Weights of a small GPT-style language model, trained from scratch on English Wikipedia.
Size: MLP 512 SwiGLU, vocabulary 8192, 10.2M parameters.
MLP neurons of a small language model. Each row is named by its layer, matrix (gate and up: input weights) and neuron, and shows model dimensions 32-127. Each number is 50 + 12 x the weight over its row's rms, rounded and kept within 0 to 99. A neuron's up and down rows have the sign that makes its largest values positive.
After each neuron's rows, "fires in" lists the words (lower case) most often at its 100 highest values on Wikipedia text that the model never trained on.

L10.gate160:46 62 35 60 54 39 30 66 85 47 34 56 39 51 60 56 47 43 66 28 63 50 50 55 47 58 43 47 41 45 35 57 57 37 58 46 43 65 33 38 51 32 41 38 45 23 51 69 87 67 60 56 45 42 44 66 47 50 49 61 38 52 70 62 55 62 45 32 64 57 41 48 41 57 76 49 70 55 53 34 41 36 70 65 55 66 52 41 62 55 42 42 72 52 45 70
L10.up160:62 34 31 82 53 48 38 51 44 50 58 57 27 42 79 74 66 44 46 55 41 52 56 56 55 47 37 53 38 64 59 49 34 46 60 44 70 68 46 48 49 53 48 60 55 43 56 62 69 70 42 38 54 46 61 57 59 40 43 67 66 51 53 40 21 41 51 54 72 14 41 63 44 39 32 54 41 63 63 55 47 37 49 62 52 62 55 68 38 53 49 50 62 64 57 66
fires in: "not", "to", "will", "rca", "j", "help"

L2.gate62:60 59 66 42 58 51 34 35 55 87 61 51 39 61 56 39 60 46 50 46 53 41 44 44 29 44 45 56 63 62 53 53 54 54 40 31 78 47 40 58 31 39 61 64 34 59 57 34 45 40 36 58 41 43 59 58 41 67 40 48 58 56 62 58 28 37 22 43 65 58 43 20 44 48 56 43 60 60 54 42 35 62 39 43 35 39 51 53 33 32 46 40 50 40 47 38
L2.up62:42 55 47 33 57 44 25 62 61 60 57 55 47 40 61 42 56 44 54 63 47 41 43 56 45 43 46 73 39 34 49 38 62 73 37 45 70 46 22 40 53 15 38 38 44 49 58 44 54 56 31 42 44 41 43 61 59 53 43 39 31 49 57 48 61 28 29 42 59 64 59 49 36 44 67 32 60 62 55 59 60 44 40 48 41 35 53 77 56 73 48 40 74 61 36 52
fires in: "this", "size", "number", "names"

L4.gate399:44 68 54 69 63 35 70 59 53 65 64 55 39 48 68 37 39 45 45 37 35 43 48 52 26 75 54 53 57 57 42 75 72 55 66 40 68 52 44 48 47 35 49 42 42 38 44 46 52 33 60 52 45 58 59 58 54 32 73 47 38 41 57 60 50 41 47 57 35 47 56 57 35 34 47 43 37 55 22 42 33 61 44 44 69 54 46 23 43 60 31 34 55 79 65 46
L4.up399:66 58 42 48 62 49 46 40 43 57 46 45 56 53 57 62 25 50 71 58 56 68 48 60 37 46 59 62 51 40 41 70 60 44 44 41 65 51 47 44 33 42 36 36 46 56 46 56 50 46 47 46 42 60 36 41 43 66 78 46 51 64 42 65 69 43 66 57 43 31 51 44 46 33 45 63 44 55 44 53 54 50 59 41 62 78 45 29 31 69 46 23 53 48 67 58
fires in: "until", "before", "after", "since"

L2.gate69:66 51 39 40 34 53 66 68 51 65 50 54 55 41 56 52 33 44 44 58 41 33 55 51 30 54 64 29 62 58 60 36 51 65 53 32 30 56 37 32 42 34 58 46 42 57 65 29 49 40 24 53 50 64 44 43 65 69 43 52 34 45 47 51 48 65 54 38 44 54 53 47 56 73 40 72 46 56 52 36 37 61 51 49 46 57 50 46 46 88 59 65 50 42 64 52
L2.up69:35 51 75 55 35 40 52 45 64 50 26 35 29 52 55 36 56 43 62 36 36 45 43 58 50 47 53 44 55 61 63 58 63 58 53 68 39 45 33 46 65 44 56 39 52 58 57 56 57 60 52 37 48 29 25 51 50 65 36 80 56 53 39 59 40 41 61 48 28 46 35 48 50 47 41 41 60 48 43 45 43 62 44 66 29 40 61 70 51 63 58 54 53 40 47 48
fires in: "and", "of", "three", "later", "four", "few"

L7.gate219:65 52 60 53 74 35 48 50 51 45 49 60 36 51 46 57 35 46 56 42 70 47 47 61 46 64 59 70 31 55 33 52 38 60 32 45 47 48 57 70 63 40 38 57 67 40 57 54 66 41 45 32 59 84 55 59 37 35 39 64 33 45 37 57 51 47 47 44 68 47 22 39 44 40 31 63 59 49 57 32 37 60 51 57 47 45 32 53 43 60 39 44 76 56 54 56
L7.up219:57 34 39 51 64 46 61 57 56 62 53 45 57 40 47 68 59 58 47 53 56 31 41 42 54 50 58 38 33 61 53 46 35 51 49 26 47 61 48 56 45 36 31 38 72 63 32 69 50 73 33 43 57 46 35 52 62 29 51 63 52 36 46 84 75 43 50 36 47 48 34 68 53 46 33 48 41 38 26 37 35 40 41 46 52 71 30 41 49 60 31 49 46 64 58 38
fires in: "to", "can", "could"

L2.gate369:76 55 32 58 32 53 67 44 47 40 41 57 54 52 68 60 32 51 62 58 50 37 76 76 50 35 66 51 45 70 41 59 59 73 43 49 44 59 51 65 51 63 49 46 47 59 47 48 34 49 64 63 49 43 47 63 53 50 40 34 39 47 64 48 50 74 51 48 28 74 37 34 33 63 64 52 46 62 46 42 29 43 32 30 49 61 40 39 41 70 53 60 51 52 41 48
L2.up369:60 66 52 50 48 33 37 43 31 45 51 60 53 56 56 53 49 36 51 45 52 42 52 55 33 71 53 34 78 54 49 61 65 40 65 41 51 48 41 51 68 35 55 37 64 52 40 74 30 62 60 36 46 64 69 60 47 44 35 39 23 59 40 57 33 56 54 48 50 60 40 42 49 35 29 41 70 70 41 37 48 66 46 75 49 72 66 47 51 37 51 57 59 44 47 77
fires in: "established", "began", "changed", "formed", "started"

L2.gate349:45 59 40 51 56 45 57 56 51 39 51 79 79 39 48 34 42 47 65 58 62 57 64 40 56 28 61 29 41 40 56 45 42 30 43 51 33 49 63 30 44 50 44 50 52 55 43 42 55 57 70 70 56 75 59 54 80 46 37 51 44 47 45 51 43 55 28 58 40 42 38 52 58 40 36 73 26 53 49 59 48 36 54 51 49 44 61 54 40 56 59 55 31 39 41 49
L2.up349:35 55 65 37 63 48 72 54 59 51 58 43 29 49 52 38 60 67 62 28 56 57 57 57 39 59 48 61 64 50 42 50 44 46 50 60 46 78 55 71 72 50 53 23 50 39 55 56 46 62 47 45 43 42 45 47 61 59 64 51 41 48 37 38 72 58 44 75 48 57 50 61 49 51 59 52 44 51 60 55 30 56 26 47 65 54 29 81 66 49 42 65 32 57 48 50
fires in: "film", "house", "magazine", "player", "title", "producer"

L3.gate223:91 44 48 58 52 43 81 38 48 29 54 45 60 63 59 34 35 43 54 39 48 53 50 81 65 67 51 52 76 65 49 37 34 68 41 33 74 49 76 44 43 58 58 51 53 31 47 51 58 62 37 55 37 67 44 47 85 36 59 48 58 45 44 65 54 51 45 54 33 36 54 66 53 51 60 62 47 44 62 52 42 61 29 51 51 65 79 50 44 60 56 77 61 61 42 48
L3.up223:57 40 46 41 41 48 66 39 39 45 75 51 86 30 50 34 57 60 63 55 75 52 37 53 55 52 61 60 52 54 56 38 33 47 46 42 59 70 53 71 53 57 55 52 54 54 52 70 75 61 60 65 48 57 33 35 60 43 55 56 41 28 52 55 64 41 53 58 53 60 49 60 60 51 39 56 44 58 54 57 47 53 40 44 82 74 59 59 68 64 44 57 58 49 42 53
fires in: "from", "to", "of", "also", "by"

L3.gate85:41 58 59 49 51 41 36 65 48 67 67 52 49 57 69 47 39 48 16 28 54 52 69 62 51 63 72 51 38 58 48 47 45 59 18 63 61 64 46 67 54 34 43 49 40 18 45 38 48 54 47 60 41 56 37 46 61 42 46 22 35 43 55 47 54 34 48 41 60 37 55 57 65 55 42 50 47 62 45 56 57 30 43 43 61 58 43 51 70 39 51 34 58 75 36 66
L3.up85:69 60 50 41 52 51 54 49 36 52 55 23 44 36 50 46 57 64 48 46 60 48 55 44 54 40 26 38 35 32 32 32 42 59 41 48 62 46 63 50 42 55 39 50 38 57 51 50 63 56 58 40 34 63 46 67 40 35 66 58 56 58 58 54 74 50 57 30 38 36 43 71 57 65 52 35 45 76 53 50 34 47 53 71 46 51 34 54 69 43 27 40 62 50 56 43
fires in: "is", "was", "to", "as", "most", "see"

L3.gate100:46 59 45 68 42 36 62 35 35 39 58 56 55 52 54 35 46 33 29 26 49 52 52 55 49 52 56 51 67 59 43 30 43 50 41 82 60 50 68 62 55 35 53 65 39 47 51 51 28 57 28 60 42 52 61 50 55 37 61 43 37 52 61 47 58 47 64 52 30 32 30 77 40 63 69 36 73 32 44 55 58 53 54 82 48 36 60 50 37 54 42 61 44 61 33 33
L3.up100:47 64 56 52 40 46 57 32 34 30 58 39 71 36 56 44 56 67 24 22 36 45 62 57 52 60 59 53 55 64 52 43 60 53 39 57 58 48 57 55 52 52 54 74 23 50 68 46 31 51 38 46 43 62 51 36 53 46 68 50 52 55 57 43 63 52 79 43 50 25 29 65 53 51 73 15 67 46 52 74 53 45 37 67 60 49 55 41 37 55 44 55 42 52 38 52
fires in: "in"

L12.gate159:37 53 49 39 36 24 55 58 28 49 42 57 33 52 61 42 24 48 48 58 54 41 25 40 33 39 34 54 55 19 57 57 38 49 64 48 60 59 37 51 77 45 49 26 51 45 37 77 56 51 37 42 19 62 38 52 33 33 44 55 76 58 42 67 58 51 47 50 41 54 35 53 48 59 50 51 51 50 56 40 33 56 44 50 72 56 39 41 43 56 34 44 29 61 60 49
L12.up159:53 60 64 45 26 51 56 43 47 70 59 49 35 63 37 53 51 43 47 38 64 29 56 59 36 45 51 42 45 46 39 60 74 58 55 43 58 40 30 79 38 57 44 35 62 46 34 62 55 44 38 49 42 37 47 37 51 48 46 57 37 69 26 67 52 44 61 62 60 59 43 26 39 47 31 45 46 44 50 23 59 44 48 58 62 44 32 43 43 66 21 41 41 41 63 63
fires in: "was", "before", "were", "being", "until"

L2.gate39:49 54 41 44 51 41 54 57 45 57 31 36 44 64 66 42 53 43 44 42 68 52 54 46 57 55 36 71 16 50 70 39 49 47 56 68 43 61 37 51 41 42 36 47 33 33 48 53 54 71 28 29 47 51 57 69 53 37 65 56 49 62 63 60 39 51 52 69 56 58 54 46 46 57 56 54 48 33 49 24 58 55 49 55 62 59 43 46 48 54 41 58 43 56 45 46
L2.up39:57 40 34 59 52 63 51 54 42 44 42 28 50 42 52 31 57 60 40 38 79 58 47 43 47 63 45 78 20 68 60 51 71 48 49 35 55 60 35 64 53 38 39 45 26 53 68 38 51 62 64 24 50 54 38 50 52 45 58 45 45 63 53 51 46 34 59 45 60 60 53 53 58 66 40 49 45 56 52 43 56 49 54 50 43 45 56 40 57 69 35 53 40 35 56 59
fires in: "end", "will", "part", "man", "rest"

L7.gate142:58 57 24 26 38 37 49 45 62 68 38 63 36 54 74 46 56 51 38 32 54 46 45 45 44 38 30 26 36 52 37 47 38 55 46 37 54 54 59 66 49 51 45 43 51 55 50 55 45 51 32 70 58 47 48 62 50 44 45 58 21 30 64 56 42 58 47 59 40 36 21 70 47 56 59 58 42 62 44 61 66 66 60 53 64 75 53 31 41 67 37 69 54 45 38 64
L7.up142:51 52 42 34 50 51 53 39 53 40 64 55 48 56 71 54 54 62 59 49 53 35 50 37 65 38 35 50 39 53 42 49 57 49 29 61 55 69 38 65 66 56 30 57 64 49 42 44 53 51 45 64 57 28 31 57 39 58 48 61 56 40 52 37 57 48 33 43 53 69 47 71 38 62 70 74 55 55 36 53 53 33 58 57 43 56 42 64 47 59 48 32 42 49 45 48
fires in: "to", "out", "leaves", "leave", "up", "defeating"

L2.gate460:67 44 52 36 25 58 60 47 52 46 57 54 56 45 78 58 25 46 55 50 64 33 55 50 50 47 61 46 61 36 59 51 40 57 40 39 51 46 62 53 50 60 64 56 42 77 58 41 60 66 39 47 34 54 48 56 51 55 55 38 55 53 40 62 61 51 54 59 25 69 44 52 53 47 37 66 27 58 32 52 24 56 48 35 55 54 47 50 43 67 44 60 39 42 63 34
L2.up460:47 33 53 75 29 46 44 35 56 55 54 37 54 39 67 34 41 54 77 28 44 54 38 48 53 43 45 39 58 36 58 64 47 40 79 46 56 58 78 42 55 45 58 43 42 38 48 43 26 38 63 61 44 63 62 50 71 39 56 61 38 43 45 40 37 27 39 64 49 56 45 60 47 49 68 69 70 36 47 31 35 72 52 43 53 42 64 49 29 65 49 49 51 35 51 37
fires in: "by", "after", "on"

L7.gate308:45 62 47 67 50 33 45 45 42 40 60 44 42 66 46 59 38 44 61 58 51 33 54 37 45 54 31 52 68 66 59 41 50 49 34 81 58 57 53 52 57 30 70 33 32 53 56 51 49 41 33 47 44 68 57 54 51 53 67 43 63 45 57 56 44 63 40 66 42 45 41 51 53 53 50 57 50 30 55 45 34 35 53 78 47 54 33 43 58 26 59 39 40 45 63 36
L7.up308:32 59 75 36 49 41 46 45 47 47 58 31 47 35 56 55 72 61 46 39 45 48 41 58 52 59 30 53 59 42 59 52 67 50 57 35 55 59 50 46 41 48 62 48 52 44 44 49 51 42 49 52 42 62 52 53 75 34 75 53 60 43 69 64 52 55 55 74 42 37 71 68 28 38 60 44 46 62 35 46 56 58 53 44 49 59 77 32 45 53 67 50 56 61 34 47
fires in: "in", "a"

L2.gate334:57 62 36 51 67 33 50 51 52 56 57 73 56 67 54 62 47 24 64 47 32 50 57 53 41 62 56 40 42 59 35 50 34 56 49 68 47 64 54 52 73 50 49 38 50 41 42 66 59 27 36 85 68 48 70 63 42 37 74 49 32 57 53 66 34 37 41 49 35 44 61 26 45 48 41 60 58 62 36 32 33 69 58 47 49 43 33 54 59 66 44 61 49 53 50 52
L2.up334:74 52 41 54 61 54 47 44 57 48 45 58 75 49 53 59 47 31 78 49 38 40 55 57 40 58 45 50 26 54 29 63 55 56 43 51 46 59 65 52 68 63 50 46 62 53 44 70 60 30 43 71 68 53 57 38 52 50 70 37 30 60 50 49 49 26 48 35 44 54 61 35 50 41 33 36 65 68 46 56 41 72 59 43 55 51 29 49 69 71 44 55 57 36 52 70
fires in: "established", "began", "continued", "started", "reported", "planned"

L2.gate379:52 70 65 38 57 51 48 67 62 46 80 54 31 58 40 34 53 53 44 63 23 59 41 56 75 52 77 71 47 38 37 50 64 62 24 47 52 59 68 51 43 48 59 55 40 31 59 36 53 49 41 66 47 50 52 58 42 45 54 46 50 47 50 58 53 45 56 57 44 44 50 61 29 55 76 55 42 34 32 36 66 40 46 70 33 37 51 44 66 32 49 36 47 41 49 37
L2.up379:58 64 47 31 54 59 43 61 55 48 79 50 44 36 37 41 50 64 56 66 29 54 54 60 68 53 61 60 47 42 49 53 72 60 28 40 40 54 61 46 55 51 60 44 38 34 54 46 46 50 61 73 44 61 44 48 48 32 47 46 61 44 50 64 51 58 57 54 40 40 52 62 44 49 79 46 53 33 40 46 85 32 44 72 49 43 48 52 68 35 48 44 50 39 48 59
fires in: "for"

L3.gate433:48 49 68 62 29 33 39 56 40 50 43 62 53 48 48 48 38 33 43 59 44 47 47 47 41 53 35 43 54 59 32 64 37 58 50 77 83 39 56 42 53 46 28 62 54 55 56 50 40 38 39 82 40 28 45 66 60 66 55 32 36 53 47 52 13 66 42 52 58 62 68 46 30 68 55 56 66 59 58 47 36 58 60 44 60 53 30 49 38 62 65 47 46 43 43 46
L3.up433:42 52 48 33 50 49 38 71 54 45 57 39 63 52 40 49 46 49 67 58 73 48 63 43 52 46 66 54 72 44 57 58 61 49 50 55 73 57 56 54 52 40 42 58 36 25 49 45 53 56 53 71 54 57 78 66 62 62 48 44 32 79 38 60 44 36 48 64 56 51 58 63 42 54 53 45 44 58 24 54 60 56 58 39 34 50 57 59 33 31 61 33 18 54 32 32
fires in: "in", "to", "describes", "regarding", "fraternity"

L2.gate1:38 53 31 65 43 58 62 51 45 45 60 67 59 79 51 41 53 53 50 55 36 31 53 53 45 69 60 75 54 60 32 47 76 43 62 41 29 49 39 53 39 29 20 58 22 53 49 39 66 49 41 65 38 46 19 53 43 21 75 46 47 59 73 51 55 37 52 44 37 47 35 52 44 78 57 51 58 57 60 42 53 41 32 36 51 57 57 48 61 69 52 34 30 48 40 43
L2.up1:65 26 56 52 61 69 40 56 56 39 21 47 40 62 66 44 31 56 36 49 35 43 34 51 47 51 73 55 49 48 48 48 43 54 49 49 56 59 33 40 45 22 44 44 45 47 64 48 54 47 34 65 51 52 17 36 51 46 63 61 53 42 50 57 46 36 48 59 58 67 47 56 48 75 57 71 44 60 62 53 53 64 31 68 65 52 42 43 64 54 36 47 33 47 35 55
fires in: "born", "since", "until", "during"

L3.gate182:58 53 34 70 42 48 64 64 54 35 62 61 46 55 50 45 54 38 48 32 44 34 58 34 37 60 67 49 49 60 44 54 58 54 44 46 63 51 49 30 65 48 57 50 68 49 40 24 69 45 41 53 51 70 59 43 55 66 43 63 53 53 57 51 60 48 38 27 72 49 53 66 44 46 55 47 54 45 50 58 31 37 34 70 69 78 57 55 46 53 58 43 28 52 48 63
L3.up182:69 37 33 43 31 45 40 44 45 29 35 72 52 41 31 33 45 40 53 55 46 50 70 39 21 29 71 57 38 63 74 34 42 54 38 64 38 55 59 73 60 46 29 48 73 36 74 38 55 35 12 50 65 54 47 42 45 63 44 45 87 38 41 60 40 59 46 59 67 37 33 78 45 47 27 45 46 46 40 47 30 53 42 46 53 54 58 53 51 58 50 56 50 55 32 49
fires in: "out", "under", "over", "up"

L2.gate80:79 32 35 51 40 51 61 49 54 48 53 66 62 51 42 46 30 37 27 34 35 63 39 50 66 59 49 64 46 63 39 40 38 74 58 66 47 39 50 72 44 68 40 49 52 58 27 65 58 56 32 54 50 68 37 45 53 34 49 60 42 46 34 70 57 52 50 50 41 49 61 57 63 59 39 53 36 17 43 53 45 38 47 52 51 47 35 45 51 47 37 54 49 57 52 64
L2.up80:55 70 47 40 32 72 47 53 47 31 46 62 64 46 45 46 46 48 31 45 71 39 74 58 48 51 55 27 56 52 31 48 50 49 65 62 52 43 52 65 41 53 66 52 61 35 34 59 47 67 49 53 47 55 41 41 63 53 59 51 70 52 46 30 74 57 61 34 40 29 34 51 42 79 29 44 55 69 48 27 42 39 52 62 54 56 33 49 61 60 48 48 42 66 67 42
fires in: "been", "be", "was", "being"

L2.gate426:58 84 54 42 62 54 65 61 59 47 42 52 54 46 84 55 29 53 44 42 59 36 43 40 56 67 55 42 48 48 37 41 47 60 44 47 47 56 47 61 69 47 72 46 34 62 52 28 51 52 35 55 58 66 59 53 70 34 58 39 45 66 65 56 45 46 55 58 59 59 54 50 60 52 45 45 57 50 57 55 59 43 59 40 50 60 59 29 14 65 71 55 69 48 67 63
L2.up426:37 54 54 23 50 56 55 62 55 41 27 56 63 25 65 51 50 35 48 43 48 58 46 46 34 54 60 47 38 62 49 41 55 46 53 28 46 76 46 63 70 29 57 51 65 51 37 33 37 45 54 60 59 71 60 46 63 55 56 38 43 61 71 66 35 40 47 64 42 49 62 51 32 57 50 40 37 24 31 45 65 55 47 39 65 49 42 39 34 39 56 39 46 48 60 31
fires in: "in", "on"

L2.gate401:57 60 21 37 27 35 71 55 46 50 55 49 48 25 44 57 63 39 49 52 46 43 62 50 34 72 62 48 21 55 57 53 49 57 43 37 52 45 52 52 53 35 39 40 42 47 36 22 59 23 55 65 55 49 39 56 53 33 63 63 45 34 49 41 31 47 35 37 46 52 47 55 41 52 55 43 72 33 53 21 72 50 43 49 53 54 74 59 52 64 55 65 59 42 44 40
L2.up401:53 62 43 44 54 41 68 67 50 44 31 58 72 42 30 59 63 22 48 61 31 52 45 53 33 58 71 65 43 43 48 31 45 75 29 61 40 42 37 39 55 37 61 49 49 59 42 43 77 61 34 63 59 39 52 50 47 48 63 78 78 48 51 43 37 57 65 42 56 58 36 51 48 43 21 46 64 42 46 53 52 65 59 65 66 41 64 44 31 50 71 50 52 40 44 59
fires in: "three", "four", "six", "two"

L3.gate217:42 58 60 44 60 58 56 82 51 58 65 75 44 52 61 52 35 58 59 69 70 56 46 53 49 52 72 45 19 64 50 58 67 57 45 56 52 40 38 41 24 26 64 48 48 58 55 48 58 63 42 78 75 65 46 65 46 39 37 66 51 49 69 51 39 25 34 63 41 65 24 48 46 73 45 65 37 47 57 51 44 43 43 57 52 49 37 48 46 57 58 54 43 42 47 60
L3.up217:47 51 67 39 66 41 71 51 58 51 68 42 39 52 71 39 39 56 52 44 53 48 33 51 58 41 65 47 59 41 73 54 61 60 59 46 27 81 44 23 59 52 51 51 48 59 50 54 45 74 37 40 50 64 37 53 70 47 48 44 62 53 41 35 49 34 47 76 23 39 45 53 61 30 60 52 35 70 50 61 51 53 60 40 52 30 55 69 53 51 56 34 48 55 67 48
fires in: "born", "date", "apps", "public", "time", "place"

L2.gate499:46 66 47 63 62 48 38 68 71 58 51 57 45 37 61 60 38 29 41 45 51 40 67 66 71 68 37 52 63 64 58 46 58 64 31 66 62 56 60 25 44 40 42 51 44 51 30 42 55 73 20 41 61 65 22 52 58 52 54 39 47 38 38 24 54 58 45 65 45 44 37 53 46 42 65 57 39 53 53 55 54 52 49 48 62 37 39 50 14 56 34 38 87 65 56 31
L2.up499:49 68 57 48 57 50 35 70 61 48 49 55 60 25 57 65 41 25 42 34 54 51 68 55 56 61 47 74 54 40 47 47 59 60 34 47 65 54 54 29 50 25 48 54 42 48 35 37 54 53 39 48 68 73 31 47 59 57 64 50 45 52 57 36 56 46 47 59 55 38 49 43 46 36 58 61 42 40 57 63 64 76 29 53 70 37 42 37 06 53 34 49 89 45 58 48
fires in: "their", "are", "these"

L7.gate493:42 53 58 61 54 61 46 53 64 43 49 42 63 63 62 45 37 41 46 56 48 49 55 44 42 32 63 51 58 64 53 57 49 58 35 78 47 54 42 46 65 45 50 42 58 38 45 30 35 43 37 55 45 58 48 51 39 69 48 23 58 51 39 63 48 83 48 40 53 55 40 45 35 71 67 77 47 49 39 60 43 31 61 48 36 52 64 57 48 41 62 70 52 45 53 40
L7.up493:50 39 31 38 48 25 44 42 45 45 52 61 64 14 54 28 44 60 49 37 57 52 42 56 39 41 37 76 42 53 46 67 43 60 39 52 44 54 75 20 40 55 48 71 35 58 48 56 47 37 28 37 41 65 47 44 41 48 82 45 50 38 46 60 39 38 60 65 58 50 60 47 44 59 36 43 48 37 44 55 53 55 56 47 54 77 38 34 55 51 48 49 49 47 43 17
fires in: "in"

L7.gate208:33 49 64 60 69 32 48 65 66 33 58 44 60 91 39 38 27 60 43 70 34 41 51 52 42 46 49 51 50 34 49 42 64 46 33 54 57 50 53 48 31 37 54 58 61 47 40 39 59 36 38 75 61 61 38 66 66 37 28 49 49 50 55 56 42 44 59 37 51 50 47 35 23 43 68 62 59 48 43 47 51 26 49 69 67 61 55 39 42 64 60 60 57 51 66 38
L7.up208:45 60 44 40 49 56 53 57 42 38 58 44 50 39 43 29 55 63 62 63 23 42 51 39 35 47 66 56 43 59 41 53 43 39 46 53 38 53 54 33 25 50 62 45 47 31 63 61 51 31 46 69 61 41 56 47 66 25 51 54 48 60 62 46 61 45 42 68 65 24 54 74 55 52 31 90 61 47 55 38 77 53 51 29 37 33 46 67 63 57 47 27 55 61 51 58
fires in: "for", "career", "position", "age", "sessions"

L2.gate66:20 50 46 52 41 43 63 46 67 25 50 78 63 68 46 35 45 31 55 64 55 54 60 52 37 41 38 53 60 59 55 58 62 58 38 49 37 28 65 65 53 50 47 27 39 39 41 47 31 62 52 63 60 58 44 52 61 56 57 39 58 38 39 50 53 46 58 50 49 57 36 62 56 72 31 60 33 65 55 53 48 44 38 53 43 52 43 45 47 93 44 56 27 49 45 50
L2.up66:45 42 66 37 57 62 70 62 50 37 61 62 49 32 62 33 41 49 68 69 61 60 67 60 43 32 56 41 37 45 70 65 43 24 46 42 64 56 56 51 68 42 57 53 38 62 55 56 55 36 66 56 32 69 27 56 69 62 68 44 45 56 62 39 36 51 62 64 45 50 49 49 53 44 41 59 47 54 44 53 63 54 37 54 51 54 81 64 47 45 56 76 46 63 48 59
fires in: "film", "to", "adventure"

L2.gate470:52 62 58 49 54 38 45 81 64 69 54 66 39 35 42 57 49 60 53 51 31 47 51 46 44 41 79 50 31 63 52 54 57 58 37 46 64 67 33 63 36 30 57 38 58 53 57 16 29 39 26 64 24 67 55 46 51 41 47 55 42 45 61 53 30 74 50 58 50 59 28 45 57 59 79 21 55 56 45 32 55 58 22 61 38 51 47 53 62 69 46 44 33 51 38 61
L2.up470:60 56 39 70 30 16 70 55 44 63 43 64 43 53 51 41 32 54 58 41 59 39 45 36 63 37 58 38 60 39 59 38 57 25 40 65 49 65 47 41 81 55 70 75 48 51 47 51 45 25 47 45 47 58 51 46 44 51 46 85 55 26 44 51 42 49 60 38 56 50 41 43 57 51 47 62 74 49 58 61 32 22 61 45 50 51 51 70 54 54 65 59 58 34 32 49
fires in: "up", "out", "down"

L2.gate502:54 53 64 60 51 54 42 55 61 44 48 58 52 31 68 48 52 34 38 41 52 30 49 50 57 43 59 40 51 43 75 28 52 76 29 75 29 39 55 46 42 54 49 52 49 54 61 54 39 52 36 44 81 66 40 44 46 49 46 13 61 63 42 44 56 47 51 48 36 45 20 78 69 61 54 51 52 46 47 44 44 38 20 38 52 28 53 49 58 57 44 24 39 54 51 51
L2.up502:64 68 62 56 44 45 60 40 49 63 74 45 54 31 48 65 39 46 64 58 50 57 41 43 48 70 56 35 49 36 41 46 35 50 39 56 45 45 51 39 32 46 29 71 42 40 32 72 55 65 31 41 51 60 42 50 55 44 46 68 36 53 78 64 50 50 55 47 51 30 56 43 61 53 38 67 41 46 53 62 62 57 28 58 48 42 62 33 41 35 46 53 47 46 48 42
fires in: "their", "total", "these", "singles"

L2.gate100:47 64 49 59 63 64 46 59 69 37 41 84 58 59 56 60 18 61 51 49 46 54 52 48 41 63 64 28 47 64 46 44 64 59 43 49 55 48 51 63 63 49 52 59 84 60 48 46 22 42 50 52 62 72 24 58 56 66 50 67 39 38 73 40 56 56 55 46 34 67 27 48 39 55 47 32 72 41 61 55 38 48 26 40 46 62 58 60 48 46 33 31 61 50 46 54
L2.up100:70 47 60 59 51 50 57 38 35 59 41 58 38 35 43 52 52 44 67 54 41 36 43 56 57 48 54 26 59 64 34 59 52 49 43 72 36 66 59 36 82 60 39 61 57 54 51 61 61 61 53 74 21 53 48 55 38 66 54 81 45 57 47 52 56 47 32 49 40 56 38 38 52 44 29 48 67 48 42 50 22 38 46 49 38 57 54 60 60 53 39 45 22 39 44 57
fires in: "up", "began", "joined", "married", "moved"

L2.gate4:51 81 57 60 35 54 58 41 62 44 64 64 40 47 36 47 31 55 45 33 35 57 47 67 56 67 65 45 56 57 48 35 61 45 44 37 56 55 49 44 39 46 70 44 43 70 53 15 60 67 54 57 35 67 45 47 69 45 64 38 53 41 43 53 68 68 40 57 13 64 46 47 50 45 53 62 63 60 51 38 34 44 31 33 59 51 41 38 74 59 31 45 40 49 51 59
L2.up4:46 47 59 52 21 57 35 64 55 33 45 31 34 63 49 39 46 49 43 60 48 67 43 52 43 63 41 46 55 50 60 51 44 48 63 56 57 55 45 52 50 28 26 48 32 47 48 39 58 54 64 53 52 43 45 48 62 64 57 33 51 68 42 38 49 34 83 59 32 54 67 54 48 54 46 51 47 72 48 57 67 42 34 58 60 61 60 31 43 58 38 75 57 51 62 54
fires in: "where", "when", "after"